config.toml
num_key_value_heads = 1
head_dim = 96
rope_theta = 2130.0
rope_fraction = 0.75
bias = "none"
tie_word_embeddings = false
parallel_block = false
init = "normal"
init_std_down = 0.0
lr_head = 0.00264
decay_fraction = 0.671
final_lr_fraction = 0.0
z_loss = 1e-05
max_steps = 11656
MLP neurons of a small language model. Each row is named by its layer, matrix (down: output weights) and neuron, and shows model dimensions 256-383. Each number is 128 + 24 x the weight over its row's rms, rounded and kept within 0 to 255. Numbers have three digits each.
A block is one neuron, or neurons of one layer that tend to fire together. Before each block is what it responds to, as a language model described it from the Wikipedia text at the highest values.

Description: Temporal phrase setup words
L4.down75:140089153153145143066132096154131166128129120095168112092162119085109106095116127123111114131072101156150112174121107071143159116097113181141146085162102122132125099129140124095107152129129135077148142125132092142096193154134117096086152126120119129175151107163188096055128127143146156112150131104114157177168141108098080150107120121117104145127151112123131172118145148122128150156160
L4.down136:113116134163127135110165131151166123141159117114132100083130130096119129153128076161126141132161116110161106149137120096119109103128167146106198127119110144127134147116144089103088136119147122137115126055110108100199086163119209175121190094142167139105150131155108113112095114132132147096167106131112131161137119081151117100157170129126169124117111156136146128105117115141138098144097
L4.down722:138114122127180141090170161147142118145108116084136143113105136095112142140112150147129077084127133109083119115088150074145128106126122134120140134134118078125140115138121107086126166136125152091155128107086132131097134127123132117123128128108141190163121103126126160108116152150171144137125104139150164139154114138138119097144152136125115135135123117123099111105115140112181113140116
L4.down1066:127110150151143131144104144099134147152148137122123165108157114136115122074158104150133138132110142113121104093109140129154151109108128117133123182169129088105129120158151113155132149130176097111136116114133110141115167137114151127149124149116096148122091130103148146126144113164115160112131157091147135145132124171143157123170112130146090078075145130163157120144100097186137135112115
L4.down1068:133111107066124101136105133129179140104122081096162102123153131102133133105129111092168106133114112169141104113116129109147120123131131108117095082120128144145136121102164136122097156105106103131119125154173116082144113114107096118115150099105110163088162140066115161149131122126115120104085094132125144148174097106129108117102105120131099099099144103119169115102173176132159128135145
L4.down1144:146205136126108122133156120137121117128145122076161163128145107107098135185107127141131145126157121120132111149173135158115125125141148109105155114140151134132117115127122118136130129103082161143103145142127147161132114133133165140098119109085140135121139134124172146116115112118133100102085140097172135092161130090149106143118078110128138141117149124070087152115106132148129195109140
L4.down1209:128138120109154107122143141084140129102096153138119134117135162151159128119129123108141117101132103147120173184174111115088106160110106148149119146150130142149100102084154137129134107160184090087139128142088142144159135150124139159142141116159124145086095076097139101148136136166103110122110132110103098131123096107112121130146109121098123094133151134118160153133085160084110136139125
L4.down1400:109098138166108121162111149144097127138105108144115142109103120075105100101127138136071121150116114119111152148109186108140144125112134079137129120109097143149122101134121129154144110132196147160141135150151134144107159111135162151142169091160164157111144058091108120125145102141100085105121112133140111160129139166132131127138125145152173158149096117101121123135122143146149076113125

Description: Definitional article "a"
L4.down566:145116144174045046123117125093143083081143160173120202128107147109115116182151140111181124145127136132137143144092140128141148152181137144133140087147120145109118124122169164123107117138145143123122133136101144086168174107161185149134117154095116088115139114131150150089098121122143116112111131135094128098132122153143119145120157107148136106145146129115136114140163132147122123164150
L4.down615:080090115118126130107128148152085123130118131151080118081128103107130125133119148097106116117111095139092171149104132110140146105122116116109141119114140110093163124124106157092154127159101146129117095143145161129128160132145102094134122140144109169139152135139110141119106165147126101155124142130135161103117113108136111169189116118105131132114107090141124141143147139101141155177071
L4.down629:144087147079109127107100137212159103133148115119131114122121083128149162150138124111118113133147089182107124108161105134121080131130100116130116117117147078113114130188134151125113111158098130094175083161137121132127137122139121117158115159111077129123158121121142134138139128096131111108174127103104141124150140122083128131167088150118092139144143116132119116076103126166141123125136
L4.down923:085090096134132116125125189117144128136163103141144090122118127137090127154141162089108165131134102115158107119106157121091162145136157138183113121102130116158124153165161124118165125108208143114181095162135081133147162152117169153145140187118135169089161129141145134094155136115140135093119117085112110151110118104102136109160119130152157108160090139093103182141150120160095109149120
L4.down1063:117120108111152103128125124144137137125146125143136162157113083154158151073127142125126148105132124108111097099093148138113158086098138166124114096124153171131125114100150159151151123118105107111126137155126135113137129116120094093144156105114141151141121096123120061069148140165119148158146098074141114107113136099126122134164116150169102157113133194110115148102107109125116111125113
L4.down1093:103112140132109182122135155126123125164120147149154153146130138074132122119170127122105121121136142139127119163132142114120110129169130157133124108131153165106149151133109123138177104164120126115101167088124130104166164134122126118114117127146119113131125125106149090094129122130164122128109137115135162153119137107124109107128173159120079126117141153120116157132141158135148116142092
L4.down1496:140183138100135089148087123110097133154145166109110134165141159157104138095114119109159133122115174147102113179129111103089140120136171107132092126074124122140149117118158178118140151118210111128148101127141146121138147130113144123142083126171107162160104145101144113100144122161131119128093139136131118123137127103137156126125138138136134111119096105114151152081119167144110156133123
L4.down1710:126114121150123100116135148089114115155142094154110175104115101131143159107159118135118161124166126103115137121151091162132152147091121097141116143114120116127119082109129117139150153152144137116131094133147084096124093140094144089092150130129152125113147154093139126114086122124108151085095103153151144138155136125141130107121137115107116068121134095133084129071131115175087124144138

Description: Ordinal number suffixes
L2.down49:105134099136117105125154113138122138147126173082140148096113142118155134136094147128140099068105144122106135130095136116087133124167179132098137121109115131142116171172149176128150108136149118133143119136123134097139134114139099124132088167120112136191148106126133138133107126124153134134100139114111111100137084132124144108130126157161134141113153113110125061163137096115125125143128
L2.down142:116133101119124157152111155098161102141134122113164119115118084092114067120175172130116129091131127081155122138153129139146111159119125138146154169122111142117106142131104105079139151099144166121130151115150118148152151113146182124119153146145104131161129115123139117124085157120166147106114162142141133167108109094126100163161109136130114144148069138153111125112169107137150176110127
L2.down393:117127147118179198150107142112141169122117152165114095085142170133115134109095096110129167120126164129137098142118087160124113100129143100134119138104134134123125146149095106134130105095133128156100147156149143156155147124141135126108114098138119144152135122115094152123133130158111133108131116100166134091139118104141108108121189144106111153153126153130117157126140123140128147129165
L2.down515:142159105129134131139087105094112116130153167141121114137133135091091081099154148134104137108161150110141122117137109119112163100076116124136135139126149132130173106157150159172130130156097168126136165142161129161104168125110178122133153123075164154134122097109161131132075124145099111070086122139175141129120144133135146129096127179112144131131151102167206164166115155112128148092117
L2.down606:138103097121086098104120152107144164172163117084113142120107138148104139130123098106147089089164108120120184120113092126100127176095124137122106125088125128147080103079103172154139105108154108139163089191118179143139127115107131121147115139126154140084091129179103126123152150166117149087134131111134141137131135128117118123089091134124122140129107085131140116116088099119137101135113
L2.down1299:106155071112132179134088095134152154129096102156117127130151143132166084139153133116163144136103175076105114148120166118144132146096127145113117120111175127129125114163155100151103081142118159113113116124149172168124110109133131117138114159160127159151123144134149106111169153092106149086126157165128137106111110166097134088165097143132131114143081143115109142138110077119140136143139
L2.down1537:168133128147123143117107125124133194111132079127095106126146130090098138127114101082137119114115136113138101146107128141123160065154125133192113069203120105111107092110130110125132123178141143114138136173129141148147166122155125111127125144096109140141090150089146097151131114115097138126087142077129134083099128131133167165124137110148142149144095134155149134131151174125165125089137
L2.down1722:137138145133128100114154177102116135110099141146145128113126169131136125118147109098126118124080203135118089118063133169102124152088141144134094186108126117126099144083137130178107141114173134115102192111114136152110173154130103145169101195105145154127138088145102154129155091131130123130133087172118124119101092148098164098121088175146150155117115162164147169158074148091106121158106

Description: Spatial preposition after noun
L3.down1436:082163126097131110132135112141146124096152120123139175090072118087116101129064112136105078162178099135176153103112176103097087104138139148157134116129128148131104144146159147090102089132180128125096118112121161121103107082073103127112103144124101160088121138143162194134072149134121109157145109108138158157130142122124127082161160151092116142125135129098134126185156152078137138092139

Description: Mid-word foreign name pieces
L4.down89:147138185155165103098127134155140060117152175115136135079113122089141161141124084114137130099156134102143186121114137149123163149105135112101165087118127178148142131101133108172185133155138150146106105158100084081109129123096120104139132115083128112146080123103115141118125130164190133107125138127157110169132135103122107173082141080098137120073156162110106153111122149094120107151132
L4.down574:077164115090113122120135157103138099177128136157084115141134125100137072129112189166125108154105105097132103099112111104133160143094153154142146102200118118143132148050138123112148113143100093124090175145115140147132125153112142134163155148069145108115103125098118134138147129133138128141120108120094123124104105166127122166104123182095150138154108141119138130108123107152136106147110
L4.down633:133121152160051113141122105112139113118121114112120141119116125104152093139112095094119146122132172114104146139143139183104117111148120143093132133101120165109126105112142092153150116133100155194119152105105169127142100102103151152166091140113139127127147153105125145154086146146106118137156133091121153126102107120128123108104119142119127104089121178134145124154117111123190122176119
L4.down725:143097129106118118099161126143126098113126084145149139150103167157144155157140190138108096115115112158099146122148160122108133133141102157109129135151146063092116128138162129109091097124113150159138134143179144121118138151086119146145138097132132119139115169162119130162130135130153115170108161140117098133141124146172114108106119147129147150130126113141129098126122153063129090116119
L4.down873:152127068139107178115105136140124128144111115134124166128115144119145182142138140156150131133115121124135118103103109144115149145156127162133133154132139140155147119181102047125140141162126136154114150124129116158164131110176145120138150128098126147112130113129147158128119167124142168128129150108104113080093158148122153128145074132124155124119111102119119109116067077129143107138126
L4.down1083:120151143120113072147124151091128124103141113111108174160154151143140122136086109131144105090178179157126173096132156119162127159096131126144108119156140100103136143140163117135108078153092135141184158149119106122121130170140144140171140077131157154097146096159123132132114119118125106135125129110121140142114072148144065132146134139167141107148109097162105108096129116140115116152153
L4.down1345:143118104147086158104088110152116159149100120136148120137123128118139110124136114059178123099090095138120149117124120114129137142118091137142179142122142141112155121118146152132100121143092135080149127115108148144128109114129133126165132165126134136128116136140112127116137137089129114131175123114135152120103126094128153125105141172093118124136123114161098117109114151135136145129135
L4.down1636:123101135151121113119139127179120134137120099148149147127079125104149129141137145161133116152134115135106103090140158126091138108096101140119163152132128147152138119119139109151193127120123141158125127119156131123101089091128093155101130116146143109172138154129128142136113128143140129099137121153139153089119097121105134119067113091101134111156113143124098119121128131123097120158114

Description: Unit after a number
L2.down2:123159124117149145151185147148104102157116124124113147118100167111121127125124129102152143112160146157117147113133152131144112145158167101076136138126129136121124134146177155163141128130149075081121094114110134165129079128103156115118141144150170134105106165154119106129090120136147108110156142085147136132126110098135164127144112109144126126106113111110129120111096118106142140120157
L2.down119:132127129111144120152140131161105134163107110133075122141093125136138117136180126157070113130127116151110145154162104109137105095151131149148109104146168148081112131130129139168170146101147086099112126148128127148102130100103116122148119106128158187092133119134151126150162110129142142102117106159086113122162127106134091105150153113124170181155160145126180111117133110128131147160141
L2.down696:123153201135107136134125131168125105153102134126103127157100131109167110167122147120155204084111152154140111133142162134146109102140110108149123152121110082099156130100150151133166147112166124124157117130093129163143103089150151124128122145136115149111153164141162138119131125106095166090130138124150127106145147139160144158118152165137140113128162141132152102126168105150121150128128
L2.down731:143142101163144148151104086106128160158105120125129131115100154127136103149111129112111107124132140133154118126103102137130151118115093091144165098138139149118176129119101161138146108147119105134136113128123133110116106100156154112113100155108136116084146161138135119093104159103138134110127133103161139119127080088156157159068121168143092148140117126115107164126126138124138128118105
L2.down790:106133127122121084182139172119116114143110089148134158128142124146136126162159079109133157110139134154112124093098130158117143104100177090128143152152119068174176089105146134109094137083098092145154080152152134117151100146134111168137124126103116142163156160129132138141128153117129122101174096143122143110142113122114117095159124081180153140115075103093132139124097100134126150112139
L2.down898:136185166125150142099140104108103121124110119082137123159086080115132073138088106137176102164125160142111112123120097118142121081119127098135123118143145194133113095122139115125143112152117150100123138126101140132149133108113085164133110134138183189143085122098119137140126090132140117147073123084118140127124138112148079112078140135128152161116186125113122088125124107111126111084143
L2.down967:107138135130124121095134101167140149121171114171191168103143180154158115114128108129135097105140187116134173136176108129138121149130130165104130122114119132152157120107165120145124144116155106092134144105077102146110124137124059130094122141207144144131146140122167179136134186134108119096111098158156114160141154109077142109157121156105123180116152138126105112125131152113114149099151
L2.down998:165117131114139137119096117160168132135095124154146150136101131100107101185111144162136140127130133100124137157165145168092072071072127109127169076165148159107160122064189135128139122099150118146158111135105173125146103142145138110128120153146089158097123138144134128112108095144127124143139139118110122146134097113117140118120127131113117180130118161129101114169100152132164177100141

Description: Education institution prepositions
L3.down1247:121120130164125104168123156160125109177132086110134082059144113105112124155136100157139064129118125189144122156148094124106103090149144101168128117125122157131134105134116091118097185119150102139122150162115089143164097136151107088092177097070184172169154125163142171087138104086183129147117107100156139109117141112137099146134108153166133102131098148108117152184133151129132105139121

Description: Definitional copula in lead sentences
L3.down1589:153135136133114097110134136093117149097128191137118084135091089135097139115100068129146147097082115113120071104112118139129127160136126160132070119132142127137140140125124093141167107130117131122110134150156089108157151124124135096123110106121105098104116134165106155125138147096105136132166141105141108118101112123117118149106114158103129085132095157167148140143128136100190088129177

Description: Word-initial piece of names
L3.down553:133133116116125121104133134099105154145150106148138112140147145133087132143120124170120118117144117147082156126145128091181131107111135120100141130116149130099088115168133106120133087135136110107115107100115099126133084095097122158140138119124130142150159144139112112156145126120154118101103150090131141149160127168134112102093118095185151128120114168080111116097131159132157137154141

Description: Mid-name word pieces
L2.down376:147149068187128125147113125096136139102135120133173135132132162148133123079138123155132105179125153130132128133093051119124162179126155137106143131144129162139117167116103153150139153134116145123103149157103143130128113144141120167138129113115122133110095133152137193152099190121095133126088130142129159131141075142152107106135127128108127128098122109106109162150106130117102080113136
L2.down613:106124170113134145138101138113130131172143090147159181140143119124130110135146109108133128138135098139113158090123128092159123117110136118138161079142153145114114111155149147112172144125139164085076161130108123133116173125130121139145127141116096101097098159140136124133155142126120112142110127152153146145137137183128103155172142123127105122144140149109153066156161167104119125105118
L2.down876:112114172107116101156122170133102106102092157149160104116103096118108152098116118137144142106136115160117104106143096120123156180083124121125143132109119102110125150180112114134068115142115117111075105123157065162147126126126172138173151146144110168113170105070113114162136163149131097137132092142089126128157150137100133132112141094108073117097097135120157120153135097123149105094096
L2.down895:145106119122120115148153140105111122137097135078145097164144118096116120131136169118103141106122114117093088108146132163167159124147151091191068162137136117136098121129131110142113132162102128136150109121133148144144095096086104102124071101118141169110148141107148106133096087139118091136156122162111158084141112108132181107121133128166104171101135106114159133145128139104147128136155
L2.down1058:126107150129154095163124131142125126098173094110150162146136153115118124162123167177142104123127124156117118164120153091130154113142100134101122104122139111125113132133132110131126105142093094131166142142150138132134136110143165121166186106092116161118080159110126124118122113163102154142165128149143087170110113146132118118127141155156146091139114120133117142169117132098116164084130
L2.down1203:065132165073136135078135168109154111112142105114139225127130117110072146112114100101128135100136120173103141149136135107174150143111153105081133104109134122107132091147158103121148203129156078106101116143149101155121087160083095148149147157154117122183121134150151167177132143180129090167131095140111143129118152136129160159085133147156114108129145112074131122151174153121153103159096
L2.down1316:152118170121119110102138102104131138173120155186140133146151126126101193109110164114150161118128122105120159103133112157125120121129104102140101175085121170106130141136165145096137188126145144139135092115101125094183107142158152136105151118096150116131129151145079110170131125166126136135123166104137139126150121157161186152138174188169131157082158103119182118130098109139118090084138
L2.down1506:178153182111132178104104127140156088107159129111132110135104122098077137141105135099149132116114158113153121087085134134088164088129104091134126120126105148114111143143116175153117118130114135127104115118122160090159118141099117107080145127117156119120130145097138142143163130138121124142137102093150118122111141148122125089115152111131132117103111121100118115149125131122150129118073

Description: Predicate after is/was
L2.down141:144154123141080155140153127154131168138162124148164155143131124129110114151127139127069151117146091136126131105084069075139139170155105126203159101144140085102122135137099108115168108132133097143120119104186162117138123110115171151132161121145134148120143134172095142139170164157153091099145138085131078165176129136092125138127090122147140122105093106107116151119134137123128168162102
L2.down520:147114120138161150110128137070127092110157131133113141101179143121129145136112144134112119142087157135108118150087112119106117116158111112131079145111126078151126119116123110112151146117111091140179109136116090132139123120147143131129138137160097132152125101101151097102154120121112141166129122120128155195176138144166168106102096134122120132133122133131154123096125183078110146157149
L2.down741:121127190152087174113122097123116146152138153093126158105149130143162118124136138127138151150126146071127159137091110123163137132121159134129151144187108133150104154083162116168131133161141084104131112121095142110147124141119144137120129136144149131138129105101138131183123148125114133095122131138146152093159139132136132131128146121106130150168122131120124145102136079129150104136131
L2.down834:115127156132113105136143079145142136154133141104190109112133135100153142112125108137111118148132128118116153117127097085153116148156120137124133114094104129133145147106092156125138107148146089136142138097144150077128135120160185095138136128138179163165151106096120124123146166163107128135122123136147137114167125122120157101106173133107123136158088109113141174104127148106167122111111
L2.down914:135136134115139148164095095120136143153111142140117141102137162125115138158123125169112107141128127106114072128137111093146096113131114151146113141148149144106146116116142109128153139127111125106110133122168100116136122162177139143135132136134129139123110100130119136094148097143139143158103137172099111105168153145182146128110151168116120102109135110093127123136099113076141112139104
L2.down938:172099125151167141152112154123137151111130129101151128138156116115107099118137137075097150142133128114133134087130157130164123180125133139175125119197145139136159157108098112134143122103138125163127112125172114124135158122139151098117131123095121129113128081138130153145167156120148150164111075120094143127133175126147141140130124141160087133141109154135123110150117110144134142121111
L2.down1149:112121080122103134111155117111106130125139127151144088135099154148131103141160089116105171155089125159093186114134108098152161125138133148162113128099100145138101119108080103122098128138108171129172119149127142076122130119126126127132071106171116133143087107114140108124168133133132090121109138144124129148121168170161147101084117081146150180123166100153114096148144129100146172098132
L2.down1276:074125081118119102150191143126114114151116100151155163121143158120155120122128112132110134121140107113100129106105119100156079117199133153144141126107159108095113128124121096105130129169114125069104163132139112087127107131120129158137104128125102095120133108078125159134113162136128148157129144131085145090107103169144125156146104144128121158133086067087083140150137149083142151115108